Weights of a small GPT-style language model, trained from scratch on English Wikipedia: width 640.
MLP neurons of a small language model. Each row is named by its layer, matrix (gate and up: input weights; down: output weights) and neuron, and shows model dimensions 96-223. Each number is 500 + 50 x the weight over its row's rms, rounded and kept within 0 to 999. Numbers have three digits each. A neuron's up and down rows have the sign that makes its largest values positive.
Before each neuron's rows, "fires before" lists the tokens most often just after its 100 highest values on Wikipedia text that the model never trained on.

fires before: ",", " |", " of", "."
L2.gate1078:541632406470525554488637429512535425547505554646487572548533479431464525506515529424448527520455488498444460526487388536423517569488426370435439565538463534497538521566512509424403513441493598497497461568511480533497512617471516478554488653457549528519532495555471521513516525522490500507554529467505531554420484543430466510490487463547441535545529480412553545516551451548500507478535
L2.up1078:579438479536484494509572546501547553561541487435486611512483539507548478481468488491473489483486434531459482604421524542518579498580527480489450497599505535483552526599565462478464546575548439519473496454604612541538596496514475579509478479476549492449425535458470520475513603474506581488486564479460515486554526483458436507626502468526437507492420459479500401502497490482573509551495
L2.down1078:436564510435544464463483424530482510478472478552479411484491526512383520487459524505609457532540480512482445406544533526500436453388540479491497440340565448539501446525474439515547458529518559468536530479485436500525450407455509460439560349514435496459490516442485543539499417559529462508545433483525515526490469513544531425442573529492510490453589528516557434448553473543481481469499

fires before: "|"
L2.gate873:488544485516489518525510527545430519486508545568480492490480528489541625423522483553479553437465460495455488412455465520606491509440426539510511431484473566547496579409576533561545454477503462400462533523535502536426533438551519511524407424550506443402533452525425489410461473521543419416576459503537510446457507449570413514497461464514567439466573421488452517492543550477419456575537
L2.up873:448546470527441516515494431507436591495478552557532575482442517499508488484468532525482544447489453524525426453413542544572423533436520480442523531434486541561498555459450525519539540573497501477397508566506573591455424429442400434505424472483448479411555426475481489502481503563501486491593520402528504504447505521578521496571553418479536570454532395510485481498458579491479415530570
L2.down873:448516523517421526416493609538514448482427390504493510539532568521467468509385440435466526490524470608551487466637472466548529590480523440464454486525506519406421454457479569572513496479493516479557484401522525508538509465450443527498537435472530431440526517477480459589496494532468544498463489590483428602523482531501482625461571443496431488517549483468317412592415451514509480529474

fires before: ".", ",", ")", ";"
L2.gate833:475467468525522442523456442498549399480518507473472474525556547450579510517483455572540446502556579548494495536491401408425498514552478493480582530595445539436496518409566542479585535488485392487497368554549469524504514522521447536497491461499546495443544421334533571475412475523537587451488458575523571421519570503517441491508509574506498475430470496540453485489475528532571490479499
L2.up833:568386631490524531543541406494502491551467479529526536448507490523498525471551430501528529540575499533486480546545529519500441478496526549395478518613509539447573514498478565441512486478426465460400552608593498517501548428518585445421487478502507569336493544510543556432461581617450548540428524448481528545438556443490549581522506495540532514477475449537529515480553517531526483462464
L2.down833:440503521514491541504429513475577410527575497509428456537508500406459515483498461459546517410473496510492467422555539573506537425499431511493580477535573509528446467493499479581424575404493537551610506469458531555552505530489485480603586442412495430658418530477551458477485471475540508545471573479475440511493531501502574415403564465444488464500587514530552474446451463555462518583513

fires before: "-", "\n"
L2.gate463:405452413452470480485503508457524508406540524512583540507532547604573444474543437492537471441521445436513545538509475493502565438533475513439537522520532577460485498506547484462511566457539500494421538500564524537523428469542593464515440377485448449478485444508509480514490516570513502580424554482517492418503469541536567540590496495583477483503452566532515445550476502540474458600496
L2.up463:473529457527392542526526454516463523543515581512559501430535574518578542543606524578511476545413460442554563557554569451454556496488459483512491457480564536492425546509541579469580481499460461477514418524539446398532489528536625486554421485507409574448456425512584439513459383494485560513420560512464441511448429567509617518444498513471563408556455551473481564566514472499475361436478
L2.down463:506520509513490430494593507524492495495465414543414456543543464409559544531366594560524549545484406548548435482524561454527442558545612583477553504501489415486495415417481554565493469510498444439573494518502458591551513489440469463488528513448513621482459528462566558472507576509535492412479552458469536433571621381532495537432520555477452517535479538478555481485451474524514528512511

fires before: ")", ",", ":", " |", "\n\n"
L2.gate110:564518439382507518522578598486539484488442438528591535505531523542497459469428581413460604525556408474476501424494504371415506501505505446551494470547557434479484532581582486498532485431434548534485556532467507459500522467566504559547587509482537505554580483469590476432561518497508470484476616451513582548457452462537484446592493489452465459526538569506491435462573536482501515575498
L2.up110:543441477485472444504467493485466509477465498463450600543545430559442531435497458573489494454471454555445455569538527449418547433497525465522492518438570444537470490430527513527488430523511505435406523580587508561571572535445473453542540554514562454426505495440543543485510561474504492409507506475501449476600553489526408501555493423442587503465427470578431506403454590493541508512600
L2.down110:479485476561586467497590449494521535587545524556567446447497617490520465563584533442558456525530497433561541452456508500596422678495467492554470564512517513446539524559477519504424491468471568605510524445474549491471441491472456513425502469505510528539519567541412529540465428524577523584470515455458549441490461443480540447510469569483507513539550509433567488524569444514537431534484

fires before: "\n", " |", "\n\n", "."
L2.gate641:506478443545467572502400451532522487487421387559468417416459441491556479530525504555508493565544420531555536553540426469460495497530461526475517462578529519511484509478481515414426539476492489536576479578472490452445469472494512472472500482520477449586574531449526515509530460477518574437535516552567448371481437537520477541528506632432516528524569476477616510386499558464505451442534
L2.up641:552478640521443489511553437472517472591495461502619494508510439478456558482473526455528426493534488467472543521534505503418571588569465630438482556488391486472499420532464539515470518443561429473515520470555364509516482491547439575544463444471568495515438567479459453454605495434462545618503457563510466461496445510457446525478457480448483435440462506516523463527405502463546535537552
L2.down641:551538429507502477509475489529396472473559555503558558474521492509469493528433488546525540604505574529578568544394548478537506410362572469548600506478452399530536457648520389531558478538556542442453557506525543478439452438514378397444634494444470514511500427478497490514439517498512419525528492520495488488434444504448489459482571386467462598506528597474425424581531499481414503461488

fires before: ",", ".", " and"
L2.gate901:583472583498468500449507485577502462512530456541531475522527489484580441546478602432537493481571440475484547458497528516541535609469464572471525525551416560589583544455478478560450470452443542527505510516601430472456490590532536502501557563497542498570450491596508519463533490530558516457548497587495561509501531601512499525508574451514518498545560519550534503449426403580530524475484
L2.up901:582447550543482462411512524460427526469526438541499549475546495547472424554465482516538583507526534526460594516538498462521466466557501673478528572588569520485513535368432483479508419473498542531462486502526493494569485512543534524521492535425532502579414594441507429477471554577497550455546464506555601451411535495661464535446494525485562467510494499569516434469376518496516541506491
L2.down901:442524512547467545543462457524553443595498522378591461465500511478471468380480451575521477503523400442491436493491557496552543498432518483546457444461398549512543476573501521505445543426479506530537475420541483410406393482514469442533572462468529530555530510504536547439476526518581493534500554488502532554508511527509558489495493578424422475523548602521492579484533464629640443472482

fires before: " 0", "\n", " —", "-", ";"
L2.gate507:485502428481546502532617482567501571499458500598475525491466435466378450495509453511491470503512554418408484479478527589527497545401565537529541501464496524547540458483517428495467410516526491553483511478468483486509430500497575477508443422636543467494404517455591521502490465508504493538505496469495448519527421504394570555475459527551529496535531561458531407495476449540532528537476
L2.up507:508512466521493481501502491549522419589474431561520584402561509391507515439439462532442523503550558437513598567517500479520549395559505522559512494605521438430580444506506497492513521468542464514474530506476497415470477451540459385542525498394503598488502404486543484554556570510539517555440479432430594472485549541607441464521504469542543563463452528434482620489532553517433470584585
L2.down507:507563584551536542460479499516507456406531525527448530467477420529468463561485558485519524612516528517485363440503506467558538517462529524365490533364429578528516530514517541519531490491500520537470504442512576540512472503485400533498507510492500561500507588421492575496483456531502433426521529573509533499532486364440568510487436506585459461554608639494548497522441473517578509512408

fires before: "-", "born", "|"
L2.gate106:533559545570493522584542508515477446472548510491536510437506489512473469533500566507554510465534459590477472499474459435551464438460558483584484529516480556547490538551428463565533381528452550474565430601469504584433550438464525514529526494577532437518520426577489466560509519479501505473477485431468482492410469462550433494455549423552485505453459434490538518539548443572532592492506
L2.up106:438519474575492524558508451548487481503515574502515491497449615416452462501542599575580532466496500481539471508550505383554398418566538533579463507422489510541512434551420524537484417569442426429519518535527482506498563470473507540492452480522583464534576454503510511470407499515513479476447510469453507442440559579549467535497537473586467554473514505466485488604518485514452579456467
L2.down106:458527490516553543481489564440449550472479553572480451488468521472540457416536560501484506486498547430540480561522389463441540510582471512454525507524502415474532435456507515484442537658522456410493462446537457563418461503606486517443499434480487522483551460436556500474490520489473562487460438594503536538514481469436503532519457567466515442493550454558517452599555522563382472649505

fires before: "-", " as", "\n", " of", " third"
L2.gate5:581579405524475449513554534429539523534425461484524535461449498583560462463508526537543486438568538593511447503569466552491525458379478599519460468460479542554460530445499535437458555489453437533531508510564556477542495441454479547475470420537464522509476539529479440418458546432584492501490414392415555434454492498480506489519535446504511521531516558495593500457569485554516482500489
L2.up5:468454529479496446524535458653391468561464491492538483429516641523476507557544502500542419433506464493504499554492428511555503469413533571526522455428549476521497516489438528475552495504547382486537434422504603535495562431585585542433490515572513523526435506447548502495556497501433490507494457474579444545537517508421481488535488469563527505508445450597558553607507620437486444548441
L2.down5:558443389602433461367498524476557470481472478573482553501489413524470459437453470408551522532510528469477546525445586480565596468568474533516463458579544541519521488559532578447464370561396571488479567516507376460488440491416562496577456464484474536479429446449454477521446486523578459412412595492448493477440523523558426513542508489542407547601565447402487472500439504501469544510473

fires before: "-"
L2.gate1266:523450459457467515517536502579539486643434542434516458561548485540384454513531485500522540479513504502503434428379545457476441514479448549456517462449481555489460550499543424474582459551547530424507488467484520540536516522452425465533467486575520612478482502493467498440545497476537486507452536526555488493516541531490548417547560517606514491532449398442535453445593434446493598504510
L2.up1266:529478499579509581468614494479445545471468461500480536590548679596440479512519571491541376507568462475576483548442512442486433474488537575608487494483507482551596551458506555564453510509562421465583468484469467476482544597551420464519435502541525498475535456485571520461481553523500467504419517537574509588563542393513474506552511528557503639439538502549499542558466447508542516441559
L2.down1266:520522476532549502488448530483584513518540496425494439476391471589530489475543512526637473400489555586425506587484423564483566495479604559511528553564518514464534477422578469478467507491420565524561432540569525407470566557456588465436460521482531487418384523570408495381440502492495523539506486575526562454519595507584526459449502487426543442489463506459537483502497458491375524459518

fires before: "\n", "=", "\n\n"
L2.gate1069:495506585556505476486456464532451440479472567471551413402434496486520636515466513466499621504535444442503462509508508559412604626524516580483445489448493511476525495453577471440516484520528563484432481487531496480542515497565513523491554432482530573532500577448533605420516441441492443487497393558418507446449452568609472542516511464492515492536501460362510545490618548541493536516610
L2.up1069:554528497414476400500457461420526619497535553490541525448456448493467413419435518517534492489458467484541487482521503449543446482487515476472520528462515483503522474504459517487604530509649502535496544470549412524461493407496518470497619506615435417482482540387561529481430456509458414522516513539558502462471424518485546635483564373468520573490485490463534498505460425502484370508422
L2.down1069:519547524507480416450527508500448502497529520462542520504462533501530495548481483568501503467497432530544459442538490490499512515524465530416518488500533506529571544456533513485549503518559412464471530478464526589478503585510423527528441531466441541576443547509477432450542540543495416498549536467564585412511365501563609572506475469504491603511650481347458555464502492465445491442499

fires before: " |", ".", ",", "–"
L2.gate56:463448521506565533411455483494561478551568591509523511507479564535458505431538568429543548376497425409606468527501521493504534456581358472464533473544475506522464509536488505531481496475485502491593521532574601460623533460506451453572457543502451437493585531485500496415485498541443571505419447446464498483483469586522511494461480588615546525522400511521505514476492470492555504529599
L2.up56:453441498557564421648577480469502544550535490422495545502486452595539517470531574484473457452582503459531589429440572452498515391519462481519498539532502487494539462520423494515534432516414449513496506556562468479387531656494538581527528468439559386513405412521534516538574547538550532426447559413486450522513515597520515530473466598489484536403524452542377430522404489547404470523541
L2.down56:512597516387412505431461521508516532430472494541516423481561521406542469532457465541465479621410496520477489515538474481531513548478563528522503458532507537550521531521532498470532569525572584497429540484511463570587470371487533476426501524499521521482478536511506488513354505488443473537548478595533508532516498434468523478537526489440407469567578459464536524456594522459623497460438

fires before: " |", ".", "N", "\n", ";", "\n\n"
L2.gate238:517475408517439562545540490445592494471518436579519529544587525426558533454483492455496477495513462506484542609510505525387467470601500586484488492445467490428442496523516431563533481480505402533510402577558525551508586502545492517467548537443589490510466467573435473487429491462534531508486476357433511461505584475659498522430514413543530504469505539473500528524589570472463470474592
L2.up238:524449478459448489503506477506573490474603488437531582461526494427470486460508528512492564440566480499537618451515581481551439436537495494445481530526441449443506549590452459530523478547523484505469483642535567499546554470606544470506650614575544490574519559490524546416436506537602431518425527538504499529468540470593434497500457512503523524473568485480402483561462547429508507466519
L2.down238:448488409495535392533475537531431568457544579454493520406482420442527480556593438587502450418518467589420486545623500616492542506520451603444557488454517514421415388462521480481522461489473480459516508523422573536489535531488576539430539532431444516555547518518438528487491392590506570507503444526507496483475392477477559495417446521521565600451607413406486578426455524452450539569554

fires before: ".", " |", "\n\n", " and", ",", "\n"
L2.gate126:565530531437484551447531458480445482389509456494464516532511505533463463651514466564517569424574428478436481493537503495443463481454462542489524495448542494584433505448538499545520496574472441571489450499509528534460588515532594526455428431511438579505411495411539491513497523460461482445588444484469523458527585576560545577549442534516506537573487488438490492459483499487491520529498
L2.up126:505502470432583487569515497502541377429656399439536526496457533508539606491566512513498513499431525421501598504492584537464519509439517489416460420502525462490534546537569594482498417543569525559416508577591524477546526502582510475498545478519484432465520615470591540454456520555656458543427481492488501440474545522582538508395533484471481551526547548539522633505458501474508593577479
L2.down126:554522490539480537509451420482522563504377602493487464511480493455418481559473532497480457493597421494474459585521571448538464564542471511596437513516448518529435573515505494496487518450434454521516433498484521507457532494408473500500502514504520577437435423461426452559485383465397442451512526492563508481506566530541510566569398543543565548476546437410407563471493480459521434480485

fires before: "\n\n", "=", "-", " He", " The", "\n"
L2.gate698:457447519466401511509554411495507519486533512534529554421558540466544529412539429502503473507499477478483506517495557405478458465568501475545432526503464485532531474436512537423507471528414507498565545544546476518403583501588466576537581446507528590478474443669485484548430424530542510455541483445481439464454496461492505494578587456528524458507485527420469653450394566536525497466587
L2.up698:550514485495395513542551354495514509478565515536569633504485531447567553479537453519481431522476501528537488518433535399457429395458559487560524495473440464494600492474521548472511465499492495499505465497477516495425436605557520559600521490514555569408492497607504552576450454512552476503551528453466513482509525419480451504551508518458510441496523528455414632498447485529540482515538
L2.down698:473477473486452495453544482533494483426538515520574520474483546531513481380494460522496436506443479436506501447457532472494550522567509461520456523521517407508491451483468508386495505549455512459505565492564503508407552481564523601516538483499574565482479445542499463470477448548509488486545508474556458489501497542449568542568563489511497453512507473469473623407452536526569477491566

fires before: ";", " |", "\n", " pen", " season"
L2.gate1032:431434571500390572461502408485452513433489441443449543499482499529573496522513478517507489503491490478551454459554479411441475523418551453568471501495472408448523505498515469497496527481454498423486500514588491470504611459456508504595539544495496485525439383456527555527491527391485506513531476495447500445505474531480534537471495466462484511486442497484458515493465557529452547454458
L2.up1032:575477528474547427597484509504565474495540536416521557465489471499529482522460504458498495489487524448470511494573501519518602627405461555484461533485619429494541493539536480491611421537538463481537558502467615517481525536453482481454475502569487445495556422617446523529509491492525503500455457624549428502459518427512544503547446436416453390494557502467435580569501489457454454473523
L2.down1032:463596533611502450571538401471574480419517479574486565510508376488487526557491453497465439476566472418453497505515471511466431464494530539573455462489434470527550484496434506473515558550483511557583424479499530516490604511515461540520547493577521559527492500494590535493450434433560528519552550418469583459425379508461566467510445598555540495485602526544489473456566412512484529608512

fires before: " |", "–", ";", " (", ","
L2.gate943:567553425486363493491454536569529505532468418374470573465497570488547562504470469488467483516461465475510564531580550434492472483435461596537510522529546488495533549571452496496522488551467543474528502450539466487511527557527487428584567601528442542443497553493489392473617448488458477449436470593604512470476540397513417465576513666500480488531500430482550482475444544482484488477532
L2.up943:441410562479368485558566521450520585505582491440440448458446409544608534523533597522488504498483411437509565514529529522477464491407543534483456502544555434451530497486500503489496361570527516510540471486510458573483518607491514517576482584506532494412460537430535449500509422410421522518523535420441484402490524468510543555595462511524513560581483486457486453459414421520615522454549
L2.down943:445550542599606493442455440550485350433494573596570475524491519489426438458472502482509513516606567488557488416468495437518548451589540473523499526551386444523388451420495506456491612447443385431436506597493518477475412461498463535507507433502482536569506492548424539496507671549512572451488482590526419525473541511525476533384550455490550463496479502574568557567594497468456522545536

fires before: "=", "\n\n", "In", "The", "\n", " The"
L2.gate58:552572489368430414477494496498531456477513506516549506477573573478501567539445523508384538522526508520489517542528612470460439623498539512472415510439482449468540564393575499550541479577512486505562488528536542452551453450424543597451457542509637481503440513450497494471496428459418495574501486579483471498459468515490617449528502515461539551502476543485494515477481454580465435538483
L2.up58:441492469485452457531459515539577472505511629524474454431559524419545447492442504477497599504474569517504483484562491439511431601460531510391509441479453463480480482407484486477567451481519469388561494578572505467471486497510508536541462468554460467419471496506484588483412460464517508507442425498533532498513483494579511510418533437495565477502505532477488608470493424483431483487406
L2.down58:586494574549509410517430423422512454505465468372537486497557410489473479400549403482553551528568467524491555545555620521432497462463444467452521474371406470478509481484525501478433567519479499449483573416459499470426531449518494609540577539506520560488483518459497407575381592555528475505574493449629474478474391528517463554409563501572469503495430557501473487553423524590596425494487

fires before: ",", ".", "\n", " and", ")", " |"
L2.gate224:484491564366526519483512467566525509483412421508529555532502512473466496496416472570530572574515416562528545542407535467465484542505498445466427525552415610484485348538453562521466476467537472428584515495543482462526478583567520497505437490463616569513508514475545460430543478489564522444489565446565584486531491488485432462380476438432556462578451569490451561532408544569486491516518
L2.up224:535520451459546508564587506505500515535513501503416436473496550552441480515507584530476487466488490576428491543558542497439436556516426531488515454505468503465458553460590486541490455338546414519497536475605475514450581488481503523537571552490474534531462627461487534488509476501345607452525432568559534540538594539558476487426572471473433540486540539501473504502532505499476596501437
L2.down224:523475580548490528501469411426506446419514452518497560480453434524574431552390458468531512527552584465497569464457543433581462494386566493596479550592492464513564409508390424448479648724444522525439469504434492467462442523483512407484511495515537480475488482473475395481512480380502455531560524477518498509413531433572558465601507471483494455598556486507458503444464477479564414472567

fires before: "|", "-", "="
L2.gate951:478493480559453470401455577510483518429634603526465503458416576469476447454517373553502506449498508569464506458481522467513479434523460434529576525537485466461539503454468458440470461536530532403503424605478554513489489477520418437440450466536524465501479467522472504449461516538505447431443478519496464563447477481496428448631575520496494405487559439496464529548480488594501390516514
L2.up951:506507478555510476461519518455547512548557457442473572523558457453524494507553508493548524485552596464523520515478549461481533506451618350465483545485608452534516519395443563488567517528453519501491557563489533488504546529544440518564452509523539550523568458590560487487461493422471562482581541455451541535478550405552656524386469518519515457538479465483445512549502513501523488463597
L2.down951:614526556559438399427538560513464520522551541490514479461547481494494456534393500489516431518435454585563493488483489404452405515450490575567542406522481543480605560411498476496453487459517494443446499496581434518524476564462462531509436516473543445494499460473406488589553592562453527480482431517529478499498507513470502539561461515537446418473509555551559579413455446579565464572513

fires before: "=", "\n\n"
L2.gate508:545411565521527541438567541428572433492478506560578532530526466505457490458522482546595496477454456497438590569416427471487481510523530493519472466511522400525522446455441498462513539519438491514497606526489442517474516567445533561478452518468543599507422452511458514505495457480487523489480584465468493480524429403489578461524559466558585501566555491482581546564495498396579519536455
L2.up508:505492579512468545485548499481515444457517498448621608568474476579456477468496477565459455484554524553445565523408513461444379520533516502501473493628514568553601468603473544474497471550489440554458505484557568427468425523482518500357438530438515626596489448529503504490443479478503463483561474414581500431503530476578536417446453475569470572536553439553478508473528568511557501557499
L2.down508:494514486420558511499470482569391529504477488462478421460491514437519445581577465488438500506470515515599425458537481511597572459418474493566553443422469476359392498456502496558503448513541521489568464460506513558550503399566418530553526493536459440463520539460520482545530520493523467520412519576415511541464491612529399584477501515396453427481463587457418509489470485505443478460459

fires before: " (", ")", "^", " |", "\n"
L2.gate1212:485570497499462517509514432625535486545498461478508508447454456594438466566505456465501452533595522605492439480428532448482378468529485551548483531561504495541464612453485493443490524499423409489466497495630484517557529506567493571564516617511479535551434439561471444527494480486494459529571482524498506463504497511546478455474471432542629502544438611440566546515428490553493520428357
L2.up1212:412509469480522481529440471485549489451470539457543512598510602493476599483488467402530493499514439553483459436465574404458440393489497391479474491501573442484501608544492455489499526472523520451544522452493511574527447568481454446513584613519484498502482411518498493489494448500493464521575362494510510546513415572485475528494427454501496491535496480509513444497499494552445505501428
L2.down1212:478523513431375544500475478491525541455465456511582484513497485540412518548479532482475464548534542489480548518537550454454586433468541559517523543519475510503600507607492541533551535611407360516513495488510479541480524444556491458530588555480486512498510516627486517562513502490417451564636509472520530501459619521455490424357485525535551426440524615547485470468504455570510533556485

fires before: ",", ".", " to", "–"
L2.gate285:467464497609508564517590549508407512593448488448506435437620477535459461471452495512550481537576514503500530497451515565540482469580498507387509505535427403422511503552588538504563572513493525509504474524482528503466568580490550505540439568494512573405452490412437396480532569519489484521572467544547515534522496526577439555548560509523449503466491444547511503489471482507487464508493
L2.up285:528504554501550565504425535536493465627521444483576492488537489526544488546420406421450526466484506576515586437501495532453491582553423561491485491597429559488431484546429508402444456550518451563519439491537545530410478592512604552492474484446480557432429429415530448469572556569520527498558569518489514429475443523565474593558440508548610455560412451451532511529477428524556409504543
L2.down285:466494523515518493505489459500578521456531496519537622464475470444467483514457537515526527511452502593553489494388517435453549520477504452550384426534524528480462514511507561479546552488598535430462532506478563437557437430525495508550493522654485520488590523448598496487513537524542552422510502535499455471526612538566502507494438480527450483527472493519508566596533495417559528524536

fires before: " |", ".", ",", "%"
L2.gate688:457507552463408459471547566441515453549569564467539423579470456513528508540510564538502475496422410504537473513438510556529486534571491547572498598410452511466478499459477554488493552516503535513497501449441501438465529499478544526534493429432494473555479531606535509574471557510498483517493517406563562505465538560580407411425527436493603528549542416500425577527508376446474461496517
L2.up688:450486446528399505535548505480551416448483500490500534582484504557486496442494540555485592492496456567562488450397520584531451459557492502537485562458479468521520527485492537543540614521499479546481482499449470493471465470491447547481566447524487537521462480567556516515420512508468446444521549444503497518478549594573471445425495429534473501551570394445460443503503457478519492469542
L2.down688:552547366540504519439455554596469543417517492577436476435493501541507475564472475421495453462532564462549505515578478524510507537440469533507510422616591429471472447521533502512512533494452507492531542547481459589538468499534571433460511458515469510549450442584439426468346460487465564554548485575496508431495458505481513493555448504442446404461468460472582522512524524425451551581550

fires before: "=", "-", "|"
L2.gate342:503509592513547468542520476607481441589528486505456476475464481547536476526528478490491465533480450499538459598489513514517598458529489486519416502427562461510455550536482484540455535565569513474446580489578482522543544458398454488474374511541549535507562514547593548508527443461489508517436507518555538522535444593536505458561479505420555451526553473519483565493514543588503363376588
L2.up342:468545460548456473530441566446469492524475438523588556539477508490520469571519567458542522515592440498484504507445534514513480443547460490402533482523544602555463554525497490529575426519518530557393512503480589518443547606448504520546463479468436459413480558471453513503611432523403529577485485582596403481533449494602519485427554484476413606520586415564456455544523495423432489552562
L2.down342:483550473550484504508462525523437577529543485461462441436466557478488581502538491398584507467394581551496428471530452540460666603550466530567543488429510484506416525488479520479503517664481540458534557600472508546532505433525452449501462496525508561460536418575464576511454552456549438545572461555371533534520458614501439490603478489489504455536466471548475537540525553523417377350540

fires before: "="
L2.gate472:627485457531474572481502581530406511446480552447508482504514558528422423529507449477487526463461448419336499462539477507392542639522459545546488574513508485494503522520553454479605415463519513511507509520464440480468543592526484514520559549520561486466562486460563500508464549475459393478574499491557474487500463464455582458439579520486514536535471475550480506595522465493497593478470
L2.up472:566511506520501497478519451568529478446531531522518498585501554521529500416560572437485459509452456522422424581483462490497415565494496552466451460534531549524455530511507585497485369595454567511562491508484401484405525469496568473414436428432556594525429408519468465510493608512527513506495538477555481447513506443503518465469405538597538528548526491504467469539504489511548440485457
L2.down472:430452573518473571464511534538504461496418493488503556472535483479446467551473491520504529497531514453481457453582482574565449468513478485474586457541448496458504582526458492468511467461588551402552445419528452441516436492573515525457530559496536516484565509464538490551439529494427465591505522512441581557522435533460371575545598414455444463548498528484489491487451447508522520608509

fires before: " |", "."
L2.gate1161:580517493496528530527521524514544452450486404597533554538471473551488585474546383352561505501577506485488507513505578490507480494499476493597461502478475457496427504508482511531519446514559605501440538453449493461525544489525547523535440475513525493428524422481368448443571465573579525486543584457535486376402498468519473471511446387519446349495505510551524427482509574539537552501577
L2.up1161:489448409411461481517425477542467534498543508490494573424492541566484435425512548440536434476483548543514599484469487555427548541430592514504418559492424523481432508486557515496519551471491523502406546507570496481530484470448569579588464510451541533499479480430524563496471423479508480467527541553547453535440529550463492490515500504485549484455504437501552452469466498471426529613508
L2.down1161:494504488557539457391572486449482427498454509537526533516435503509429489481534472501476399440526537430496525524503508486546434545464457396536422449550427534522503530518423538511430425548532507477562506491557531501562538512461493462478548521556439595483391532545557494489479528545484470427580463521447542521531477547535440477672416581503477441606513432505514468407505517532494462451474

fires before: "=", "\n\n"
L2.gate99:475488506462433673422465483541402485476531480526460511549517488623535520550664495525533488464548538455460486484547500528541463500538473525476543423456569413500598469550490434566447525503414461412468473527616557449414458476574571506480518498544525569450538426524359402405477474524521467521577573444575483528532516551463561450429515434499534512552442481468460482526417512438546499419458
L2.up99:442508580460417555397480521504488487475496505503473518533429461528567481489597509572462568396371515482436521559467533457473526563508590478452556586530478519563469457519496534559503546557425437421380530566537488458464508456440563569517506534511490497470487512455404486542490454574445527491503506467501478512518418433545609461453526457574539502518460506541473459464534421431534470467399
L2.down99:544428398482554480546580437424505478580454496462512537476559438476411510582459526505456447576618454574612427447490531474513467511507476452544454507501474466493487484488542552432486507505537584565600491473468507525526516452504353498489501479511490420593561442506621505476493608413490504518453495534536485478500574578479424570587505556457451600546496476455535510528520491548518573593606

fires before: ";", " |", "\n", " 2", "{"
L2.gate1268:456647447544549542552489612444508518529455535438469576390600489481469486540399492430447542464515507483430496505537492520448546485541510405552458511500477561466466395555480547583509516480545409433551535591505500468542562439492481438528539602538534443489443500394546564515456506501459592460400499500477498454421459482529553443495467537507519484487485541498429507599439621577393515474550
L2.up1268:506527520602578531493437570520534529463549619557480560389537511425499526421549558450487454557472421459487529531429451537488467487482540485495496529470494543483534506581451448400448459469555569427523408428468560479482547503534487443496485498563528514526554521518590542484566523507539505468451470515528439425441421504570464499560463490505466499460481536455394521523561575460493536487539
L2.down1268:529439534548525499515453480415496428458505493588441456562516442535492621522435467471468491540414585524506588434540462434547488530578532600470539573485473519528498488530512521467455533464484512413589522471485469440431493519544517544490515640447520507601488507529495581499467579485526489471539496454456536482590429500478482520560415515508426546618471487511405479579524502553552445543544

fires before: ".", " |", "d", "se"
L2.gate1066:508577461552485539656455399506563449483540509436507435624513543569450577523506452478504579530533540527566471478399465579524503560429472560399454539518532528496518473517440492511429409524617477544476565368506510558503526635471576375447528507462443532505486521465491492513438520540479536458457471433564446440486479538454559486364441550528477471454552359559480424471498544423461559481464
L2.up1066:513461506525487479494499452591597451372451464517537441680517541520448524533448400551411549508480449564550464466526510559545564464541586581523446534550614425466421470509408551575451537478426464474425497512580517500439460548552562451524549447423517462535406453522431501423602561457620508536526594446497507555450507390502548595476549523560575496551484486536510486510465510408486555553475
L2.down1066:552531412432497533496488451554529560460455513370382520548457500494485479542485497475482436494511442571466589548551508464447538458487499442540505489539454587492547567501576427510493494448529491430546436580498503536526455504506449521525440465437507483474513621520445490426556381479436549415538507492462488519575513565425486500600472456393391480474442454453470437448451480494565474500523

fires before: "″", "\n", " 0", " 2", " 1", " ."
L2.gate221:429432473500520568549426494486451576534510549498510446514558499520489513480437512422432463510550556502574552512522436448543540493474475506404583511510515433532440411495477557528479623511531588505569464444568548443472581506375553488510444497446493390566528536440528502516464445595511473468595470479506513484458468542498514540543466441558489532430572515520453549489486541513479455508499
L2.up221:508497449569474491542534582517544431495556494442494474464482464489567487466529486549489514539471480527555505437436441454553554489519493534471534421424601522490538546486445544476490482474451557508491442644509462519572508470591459397420556477527446532493450473466499459358443536456449529446646458513577505514535504544557492515520452520553517573503544579538567530555451442456555565496452
L2.down221:487526427478507437530502456534446567508360453528413506508455467564462551527417505484503478564502468521536564525543542463373508607528516581512516552494518462457482428580488501507514556553491493466473531440469554444511566455552559510528521481413479491490522526527420542536504517544524596460396516521433509441462435463496547563393528482463490534488472515393401458483452434484507450482444